config.yaml
n_layer: 9
d_model: 512
d_mlp: 2048
vocab_size: 50257
activation: "tanh_gelu"
norm_eps: 1e-05
attn_scale: 0.125
init: "uniform"
lr: 0.0117
lr_mult_up: 1.23
grad_clip: 1.0
batch_tokens: [65536, 131072, 196608]
doc_mask: true
train_tokens: 1271000000
MLP neurons of a small language model. Each row is named by its layer, matrix (up: input weights) and neuron, and shows model dimensions 170-340. Each number is 500 + 50 x the weight over its row's rms, rounded and kept within 0 to 999. Numbers have three digits each.
Before each neuron's rows is what it responds to, as a language model described it from the Wikipedia text at the highest values.

Responds to: Contrast and ordinal words. Second members of pairs or series, such as not or less after "if/or", ordinals like third or second, and -ing endings in verb lists.
L4.up515:465506470472488513505588501517544514531572510558550533365515451566444526456515476476486573500447510467477518537514544514493500423517602467412496537493546463539579487613488503569523479450511532457452450554520495560465440516592490418595576533456533481332533413598492506475519433482588545488537490441517489580542562498577473547497579423400547465509480546504417493455495482527473506539524477454529498571465488548479327501475478605448483538594528479522571484457503491552438485532448579462465558506439469388476444483457

Responds to: Dates and word fragments. Month names, year digits and time words like later or years in dates ("In April 2021", "6 March 2001"), plus mid-word fragments in titles and tables ("Acc-ust-omed", "Rep-rise").
L4.up1969:514533484446470405461506479504509546528524477506506541468362473476496460540534526428497517562436414469436547502452579465522605487411577491523408541468509522424516549547479542411505484558428511479506516436611483486361461549484573452557385497521528465553449549459622556541427509480491424509459493453570432527551571545483587390622467482511494542506443484578521455426530448432484589541507527570559577498473490557514522462430464527566534538469462532437492503424463521544578414473525484475565583499459436475529545353507

Responds to: Mid-name place and team tokens. Tokens inside multi-word or multi-piece proper names, mostly places and sports clubs in results tables (E-ibar, Villarreal, Papua New), plus the word piece "al" (Thessalian, premenopausal).
L4.up1707:545589436580487517513427516481455501503448584493484574545529452548566523527595440530484524471434519449446421518444539502515524502502497487508497521484427505455508483591464517477470451445450446546457519525457514521396474511530404397586496471441472481369577489537455503475480530498467429446587529513510411468443527595514523461549426417522579471454444513508559581494473472477528470501561511505531494570537464540525535545460511426515585506522497425496462494430531560450472466459558457557564418548396521464585500500529

Responds to: Table column separators. The pipe after a row's first cell in wiki tables and succession boxes (1 |, Genus |, "Preceded by X |"), plus occasional "late" meaning time or deceased.
L2.up58:475543361443497588472551559485496586580478456531511559581460516488576502473514469497551552415527538465511550434402531471528508468483429513447502463514529520494447494482558544443418419501480567496486528560460495536461550473432505434427519508459526536547545533421548489533420576507509444517487572441501501402497513535485495527549564473504512461470541445465516535523543496554539443384481536501568506492485517450482460583566462511517394513477558502485463553452422478558549510486619561523461515457551473530414510392427

Responds to: Table first-column separator. The pipe after a table row's first cell in wiki tables (a rank, year, date, season or row label), e.g. "| 1978–79 |", "| Pos |".
L3.up960:529589500521451439481588490440487553515596549373536564479496489591518573516433493540474513526527530500474528489436505471468450506482551499405487424450521445456454467404575541439411528496436521533473536519535501480445454493456560539415534502510485532425479564481471561423545496502595397450493485587502462450468518542552428498490489482492472515497498439569529492411467451450509411416498486394456513519435482486427453559523514500395399466573554567448487505490536463577639564559479531546485530480518403511511485653539

Responds to: Table first-cell separators. Pipe separators closing the first cell of wiki table rows, as in Census |, Turnout |, Month |, plus occasional list dashes and colons.
L4.up1759:497525555468460496493518528481477550443521510533425496517515592582424381527521462491535568449500547469533430477423449498472492483536479529531500400476493437460451528506492512516493446532515558550578584574471511667511562528482507454492472454477510505408419517508452508514548591503529524491425533497504478530459485575414451532518402531488523445508517506469496449492427562478432495482506488496480495495495407543495507528525439505598407532521450476484456539493488506581504484485554507476459559565507468565416550477463

Responds to: Coordinating conjunction "and". The word "and" (also while, but, &, or) joining phrases or clauses, e.g. "two-and-a-half", "1980 and 1981"; also "and" inside names like Garand.
L2.up1886:479483419499484463500534488456515454532484553492547445551439495457558491471516453660484448571516514485580504516477437551573623581492557440444505477392504480454543538462606577516545472549537493512479463530529561489535430558561480589526472489442541494472508424476472492509534421470453527504519522535396486474486480488565472449531547546516560548412485602551482430557550445519502488483460525521438503473466412484606472521466522523490442511564431568360523476391587646436539434477486508583429561550523501406537451577539

Responds to: Word after numbers. The first word after a number, date or closing parenthesis in Wikipedia stats, tables and bio leads: "(1899–1972) was", "34 appearances", "7–5 record".
L3.up1845:434429548527511552533509491452374399462496520586545433565483570573412514449508606556546566444530528632554438478510507465555511431426449560489465494499485488508531458512463523472522506567446479531537474491481563499435502526510483510385484488529461483402535457489480499450568527521494425472396539493451497427458520426546524396504458530530510559564440543483444494474575424485499506468483452459449544564486517593482465503564417492448511501514479526450517419520457544498509459513478463456437537557487472528576496405538

Responds to: Numeric statistics and tables. Tokens right after figures in census prose and data tables: group words like living, those, adults; closing brackets and row-ending line breaks.
L2.up254:529504470497481462492534504566453491406557581428497546491484470503472464537507529481483505459485518517370585542557485486445551456505504501521447427580538610491450529477413466489442531503498407517539502477423473493490463526514529436537475504443478484500500529499437497417549465447547409444477491557512491437480575480458383446456585570552529527511505489481533482499449517488561522538478516500429510453559470493519489483598533605445442525442531491565563474507467490428531520516526497432457426429528385497421469384579

Responds to: Heading closing markers. Closing equals-sign runs (==, ===, ====) ending wiki section headings, such as ==Early life==, ===Singles===, == Geography ==.
L3.up1026:454506434550499430544599487489586610521516516537574578506563472444542558556556498369535522582408527577504516435547467522550508437500439585427389533498510524456500454550476526466414464479491527484317439471500665460421537544522509506574580506471421567485502498449495568512479441504444542434500462536436471499461467560437385472491499454509475558557510443509527487499508481420539522582534511480501588509582492522521539415528555554488520528485466605544485505524459388494453515494482520545515465498510502571592543496479

Responds to: Time-unit nouns. Nouns naming time units or calendar periods, such as years, year, time, minutes, and month names like April or July, usually after a number, "the" or "same".
L2.up362:538607547469396527523533584526492434491565495566455472523555415604505523444469493488497553509409501516412565499414426418463502464511506496423558523498510498368627483486548502418463500473456460437542542565479471444494536471468581485500489443556540482457489535558479488368498451517535526533572547571527462403553509498473477478506487554540490469487486509552501475614493464511473572554519505512417445486455475452433553437474450520581540495426485525575487502418467534426590466441485406545483494547568419502537523507546

Responds to: Heading and cell closers. Closing markup after a section title or table-cell value, such as the closing == of ==History==, the | after 1910 in census rows, or the line break after an infobox heading like Population.
L4.up339:516493417538512438552607582460545506451478507471484498506427539440564538538511477468573531483546519523509482461474497543536473536510541454501467503457523582480511500539416547440424419495446522497432442541450582574450501488498500503491490454541491523350531505460583458537483488576526482457459523596578493498527505464528452433562501567535510502527631407453545423514528560493510539436544388443613469533519621542561570530438507465608473491472514517494513575434417411454548466573511477524553545540427515457506550406470

Responds to: Alternative/additional-reference words. Words that point to a further or different member of a set, such as fellow, other, another, also, former, remaining, else.
L2.up1515:453449424508482461491581424480478474440457497532566518570501417521463420404430505481525423561481576431504517526513579512523572514471593465547488531541539467481488473469491559572543514554484469446498453479514563512466564494497513488452507491403518442448471482429462558512495524520571540413467517531424406484531394443475501514481491448552538542469547506567409446564563558526459521551540485495446409546525511505507428484438509515511390441563472700514547489470436448478506441489532488534494478500501559479591515453429

Responds to: Table cell words. Words inside pipe-delimited Wikipedia tables and lists, often the second word of a cell, such as "affirmed", "in" in "4 ft 11 in", and "first round"; weaker hits on scattered mid-sentence prose words.
L2.up191:578448464463389446564438521527464506480571515549494414513498525486556560597485549507454519551533504526575526496482454475479651612536447512505473446533545440447488595518486478543450575497518479446510493508481546393477467490358502506528437529494515513431509419563466522449478479447531529488408430554504486595485498373475584552510491402575563487516508533607436498603528502519531594559504502498527548473523496613423514539456431543393516516549493430569442449530550504514488545492468539494480540522562551509508415449534

Responds to: Month names in dates. Month names inside dates, usually after a day number or "in" and before a year, e.g. 13 February 2016, in September 2025, 22 January, most often in sports results.
L3.up1114:540482549554525460522558383478402482494496517580428570535420527573497534524468492563474494456508530488460503478453435510479508500473497504439524556440459459479530527527463491548496550534494575565478496436523463520526491457550555403538455485545521526488535466498573512502414549468524497498590576523400453530524539559548531391545463478497539434482444496497542470445503498483483456362535528435509456572580564493427470445588547459530550425542518532515510547491568477477535540535584459550533503563503378509544489586504

Responds to: Poverty line completions. Mainly "line" after "below the poverty" in census statistics, plus "next in line"; weaker hits are scattered predictable words in stock phrases, like "living alone who", "Democratic nominee", "US$".
L4.up981:545491597554482513510432524487531526452515508411407526457531483506532544566566514540515593551446510473507540443483476537544592521457525441556461467448542446562536402516518540553542450484486479431561502509411563508464488509610529502516422523483515492381452523594501551436572484513454548506583526556505496525514514577456502447479445511456472474515554410471506479575566504522533515462464490401423598508496507477511450459460445499433586534416456509544369563478563561588572551575570472464528485466525437462528588424536

Responds to: Statistics continuation tokens. Tokens right after a number or stat in sports, census and table text, such as goals, wins, were, and line breaks ending table header rows.
L4.up392:488449391570508520604481559466450473375491546534491598603468498466506517512631611404583454566551529426478519428541501412524484468471535451572631469522570493446455514586540488485444570465477421459565542488349433447615541535465481560487503520553525513507471499452397445496524537577542541427518571475547423481531488486566481396473455537587480482600463503466514522569469493402565434513524474482535488559506542567545468515536453403495537521504536468512509424447497476472516495507554545558544511455516539440468459523591

Responds to: Coordination continuation tokens. Fires on the second part of a coordination, mostly "and" between paired items, or words right after it like other, also, occasionally, subsequently, plus hyphenated chemical or numeric name pieces.
L3.up1866:509497427557538547506432482531566460484609564507443496454571490544500607477517552502498466481549522598439658519485561481493549496465471509511509528549596545522530431480567517546448429514512567388468460524432476580477440470578501543593440432485433390344530571527492502542435461516443569429500540508418561566539579478547447462486507514550546486525500567538421513573475476501468489523513450455549572541563495498474551468534521504464512484461494485478557557492529480368485579555496455494497516516467420408485519505567

Responds to: Coordinators joining paired items. Connectors between two paired items, mostly and, or, vs, than, and pipe separators in table headers and section titles, e.g. "Qualification or relegation", "Awards and honors", "Pld | W".
L3.up609:448546447535506486558445489500509493479465484422565537425504475470518447521603496559512550562520512648507492459480450525402524561499542510536488579503512531437528415561530494557477506401515528536497451614438509452562514538490538504623538492525426531479510526495450475505449458514525489538502487577467600479510488591566489511455575513390566467490499472623489517569499530403456469532505496564430452525498434497523497522536511432447471547557395531561459487534467556438520465487502535536487455514515576518434491517522

Responds to: Pairs and table labels. Mostly words announcing two or more items (both, either, each, between, couple), plus the first words of Wikipedia table row or header labels such as Race, precipitation and Census.
L3.up330:560493499526514515545505460507462511419512535513473625486415509520480465538575473513452471507484485568427608536445595394413434480468572555402514461442506508489510560495428498502483543489556549515512420452423421543487500460507573418454537484497484526485576417469434531388558582475491395470500482572404506385520536543486447520481595558491480462439518462444582526499515573427604473562618538515398569536434471524525460512529522533463550564514489549451394516526500482396501517544547502486513557437590449585409481571581

Responds to: Mid-word "-al/-ol/-il" pieces. Word-piece fragments of a vowel plus l inside rare names, taxa and technical terms, e.g. Neom-phal-ius, k-cal, Squ-al-odon, Er-rol, Jol-ien.
L2.up880:556471477533576439541501517452485594517418566584512493432578503524531522459484494486502526428562429423506460452470507419493496460486434475453492511366483489419413520603470474521487454524534425579417511553436519436609503528515516531531519585453484484449539428568465507598556578503445536483557438606457431445414478492464572472538505547494534488499465508532502415381549588509547527459445505537341483482462574534508522571464510482488425474566533438538527540534484560560483501465612478580502635517451560555568533543553

Responds to: Phrase-initial token after delimiter. First token of a new phrase or table cell right after a comma, pipe, colon or parenthesis, mostly articles like a, the, an.
L3.up1448:483502509417467518521429609547512427585491476600509465528416518488479418493489500508294516473532537543544464531454490442536445530495415418459450525396486611474575478537508520574472493523450431448492550442529460491517477344523443503380476506511519496398498469597427565406391571533456536453498477445541554475422551537541492464375495528427510438479503450513494454519575471496510447474460567500562454522521449579534504467512521505527515558476533469443542455481519542484506415460448546457433619528512455517625440417512

Responds to: Comma-joined conjunction. Mostly "and" right after a comma or semicolon, joining clauses or list items in prose; also table separators (|, /) and "son of".
L4.up274:444478616508517426444431452535588523502387451561559460560425431531523563539560501389532573523648544555528369462515390532610592568465577459572449479526546452568511528488481517483521586542395477380542466464538497584428463458566600500548566529592410544505507603571436441546449479495596491502440503506537427523550449513478438526458385485445526470392461577472475541505504468548535525504505418546374462480514442445580510486491593404536471528510505503487454518572534595567503476545544434537464510514537445463524470527489

Responds to: Word-initial fragments. First piece of a word split into subwords, often a letter or consonant cluster opening a name or rare noun: pl(ank), Gl(entoran), j(acarandas).
L2.up473:502466486547466488511510536501395520531492463511510438577439543487449512503367497610500498445474461454511490534569552451573428538515562580531425459559501465612457496593575420444476550369500429510612518501449513552495470515428521534472539577423493495555488453469512475526488649561561438444446484486470456417490549454510524451500428501458450495508489493498431558477482470510467504525561433484451518519474414511439525480466548438491507465477490508427556480544474571475495487512524522558446581556446540503471503554424

Responds to: Acronyms, headings, conjunctions. Fires on middle or final letters inside uppercase acronyms (PT-I, CRA-N, BC-C) and on words in wiki section headings (International career, Awards), plus mid-sentence "and"/"or".
L4.up530:530478579542466477523497472472567534482491515527545561475456478485531554444477549546478464492457363423488441430514526527449518452490507503422425581429490439521530456448537477482482521477483507548445505510450544565476507508484497510535464542490449467532468463472506564514523455474383436525484442474474485523555472473560520448464488533484525494524488468475524426586473519502457513530450500576415483464584603420505619537499458552459485546473561506579541554520529480437463447500524591476530416484498545468472405571474

Responds to: Country cells in tables. Country names, country codes and closing parentheses in pipe-delimited sports and results tables, e.g. Beijing, China; (GBR); Bulgaria; also some prose words like closely, up.
L4.up1023:516530488548543523446449539544485482468541483469516471578443500417554437554430509478477558536485541527480554456517476606481392517483434420502422582445505496541551417514557453501492498559506486521579479607522435438434419495446615487480449578505543497401462447532504524512576419411446491520537530485478395446503461521629500499452512447388530481552547567529498449532527455512474453481494419435527479476513569563514453464613549587478481491527520499473446584565504491480528550491533484438530483623620485479452502479455

Responds to: Wikipedia table row starts. Opening pipe of markdown table rows in election, census and sports tables, plus header words like Pop, Race, primary.
L2.up486:523488534541587603531527513551455493421550553537497465525547500479561473465509411587563536613543465617471532419635437482467412447537488557440488411444509469419441525449501433574508467590507485629453491525495505417443502490619497536494466473474442549485437500465391487455454615473493501605468534513403497497415484511488509364476508499533554545537489528572512479580600420466568482485577454451509521390536529443532566558531588623569488523473486518453453438451554461535516515451455459460495550385480371552479578505539

Responds to: Unit after number. Word or unit that closes a short label after a number in tables, infoboxes and parentheses, such as sq mi, KOs, Year.
L4.up1544:522600474475483422543497560531583505489488424440429545521483475500508543489504543584476522515514533541514507534408488502498521584524507511490471500531503424451479421523515459536451447343506455524555518494547492521496517361442528575439517475614524459727489483378613518505464416528524548462461552529443481398454494451576515511544519544578476497483517500523438545489551472503516546526522546571525579554564567518449467414629572509442492522450390474482478505390484497482451502506464570455497516569508471403447480518500

Responds to: Comma-following conjunctions. Fires on " and" (sometimes as, with, or) right after a comma, joining clauses or ending lists, as in ", and the median income"; also on first-column table headers such as Year, Title, Years.
L3.up713:476497550483419383423528494482433509609452399476525556486443580575458489520521535467539567569572507410532571448475414551418604468516508458509497516477548543472521541552546545557462529469423486477540460517460571497515541343469505428589503539539435505444546488410420467605450494437477548474505511496486445431465503413475502428396449510490561567459414628425551568502449449478520548493553403479443494485422489475579581572428486489445426480455487521551496501509545608474503553541502469497486504513526473585490464469385

Responds to: Sports statistics table cells. Separators and numbers in flattened statistics tables (pipes, semicolons, cell values), plus season/appearance words in sports career prose like "2019–20 season".
L3.up726:541405407476508561560550591460540465577547496524508456495607503569450522452568561431594465508478568458407430554511464485454528498541586592415586529539595476452594526500485527455464493454511521474609500567437494489506578504456498393442459493449502472532543484568455567431541502445543436517503557562406416520379536469519428554485437538469450573548451546486558516355561508499569496594457463478443493487538505514475441446518479505530479447468560472510585541505605490486509492566581548527442550555454435518536537395535

Responds to: Football club names and sports tables. Second words of football club names (United, Town, Athletic, Rangers, Wednesday) plus cell separators and section words (Club, International, Group B) in sports-stats tables and headings.
L3.up868:558417472438491482566497575422482519507514558464521485560518548569465467503537510434493506549486470607522537594465528464538491513489489470343589516488553487480442505517431478496536472433459486511398462395504528589513570516502579470517493562396516434422462352561488508536474485501509478537587495433440461491480493533511459488644510541500457533523471538495514577455569552482490525548539498452515414500539551523486470383458548410508546474384486424431490448480529551487519564498579459400493454499512491491542413484560

Responds to: Wiki section-heading markers. Fires on the == and === markup around Wikipedia section headings, both opening after a blank line and closing after titles like History or Career.
L2.up1905:521501326481520421485587502588529557433424507487600549518600434427506476562552500461511576593457513574494615453463507555565494526486570519451488525578477500508570524469494459458494429522489504446377396510504577517537570498519497487529550428498520487473509540560547485490506473543449526551500560544496461534456508437462395534559513464569492665472476592526420524501531569433518472578521505416464519509486440512491436459494606496511507521438494541538487508519456325520544591497475540475487525506485554484503495499445

Responds to: Country names in listings. Country names or IOC/country codes, often inside tables, lists, or parentheses, such as Poland, USA, RUS, and the States of United States.
L3.up375:498548567538481520513584455491451541438494426548527495527432520430461481560557581491436492506508514494447545558470488524416535504428388481413416578531551573586487393597525544572494525484464493541452478618483447477545511450557481521527500484497533539505456526466530481503497442467462421432504473489599420550580544382511510541455502510426513526508479524472571547552533447512469511506518489442461400490499651492459532434587495464434534464487528605475467487524627453460409419426483616503518478511461565463476566477566

Responds to: Capital-letter name onsets. Word-initial capital pieces, often one letter, opening a proper name at line or paragraph start, e.g. N(icolae), T(ank's), Vit(thal); also letters inside acronyms like ADO, S.L.
L2.up1810:388516546487466494465561471493526515540551529577482522504437498493534501467489556460476563515536494541491495531447563455471499486479437474487467468499518513530530476546466541508556474520520462539532488474418465599555529575449499463484450499542434520552494387490477528483500519521531474472551424442501584472507405553498464450575481454482542485387435558567457459494579602499426504620457651600442446384515591518460452472430471331472525483479567460443419483460509501453458432441508431510493444462521506539569565469472

Responds to: Phrase-closing tokens. Closing parentheses ending credits or score notes, e.g. composer names and (pen.), plus head nouns completing phrases in chemistry, tables and lists, such as reaction, Finland, design.
L2.up407:551562544491482476414500415540471422485521433579446498520448502456538541575529399443538526562448505583452454552501507560430472495401421442512454615446507533484467359616516652569497522551462469486549466509505442478494529437556575515554616530550590534429491514458549560549448465444502518499546486587467510510518507538493545522540433412459409480462467442417455474547503586473584572517493436503476448511532599586505481505526462533514533471528454473514439518525450514467477589489389507452565592556495488434493531556596

Responds to: Name-start letter pieces. Opening capital letter or short fragment of a split proper noun or acronym, such as K(emsley), Z(agreb), Fil(iki), Do(D), often after "(". Sometimes also fires on adverbs or determiners like "so" and "that".
L4.up970:516551445534428545501552480469494586466545438486546592417519511446524630496398572520510501527515465507588534559480483487560516497506588567422567402501505495486583493505448478498549480544436503503576511542475478456475434559455590495579461493443552535446539589563600531528504566460503511498460351494526566512477464553392514468435450573380460446404522479489516417504514351506548560492507545513497507461564515575583468498470469475391541442490550447471447448443482488525546498599423431457407524525528497504558494511503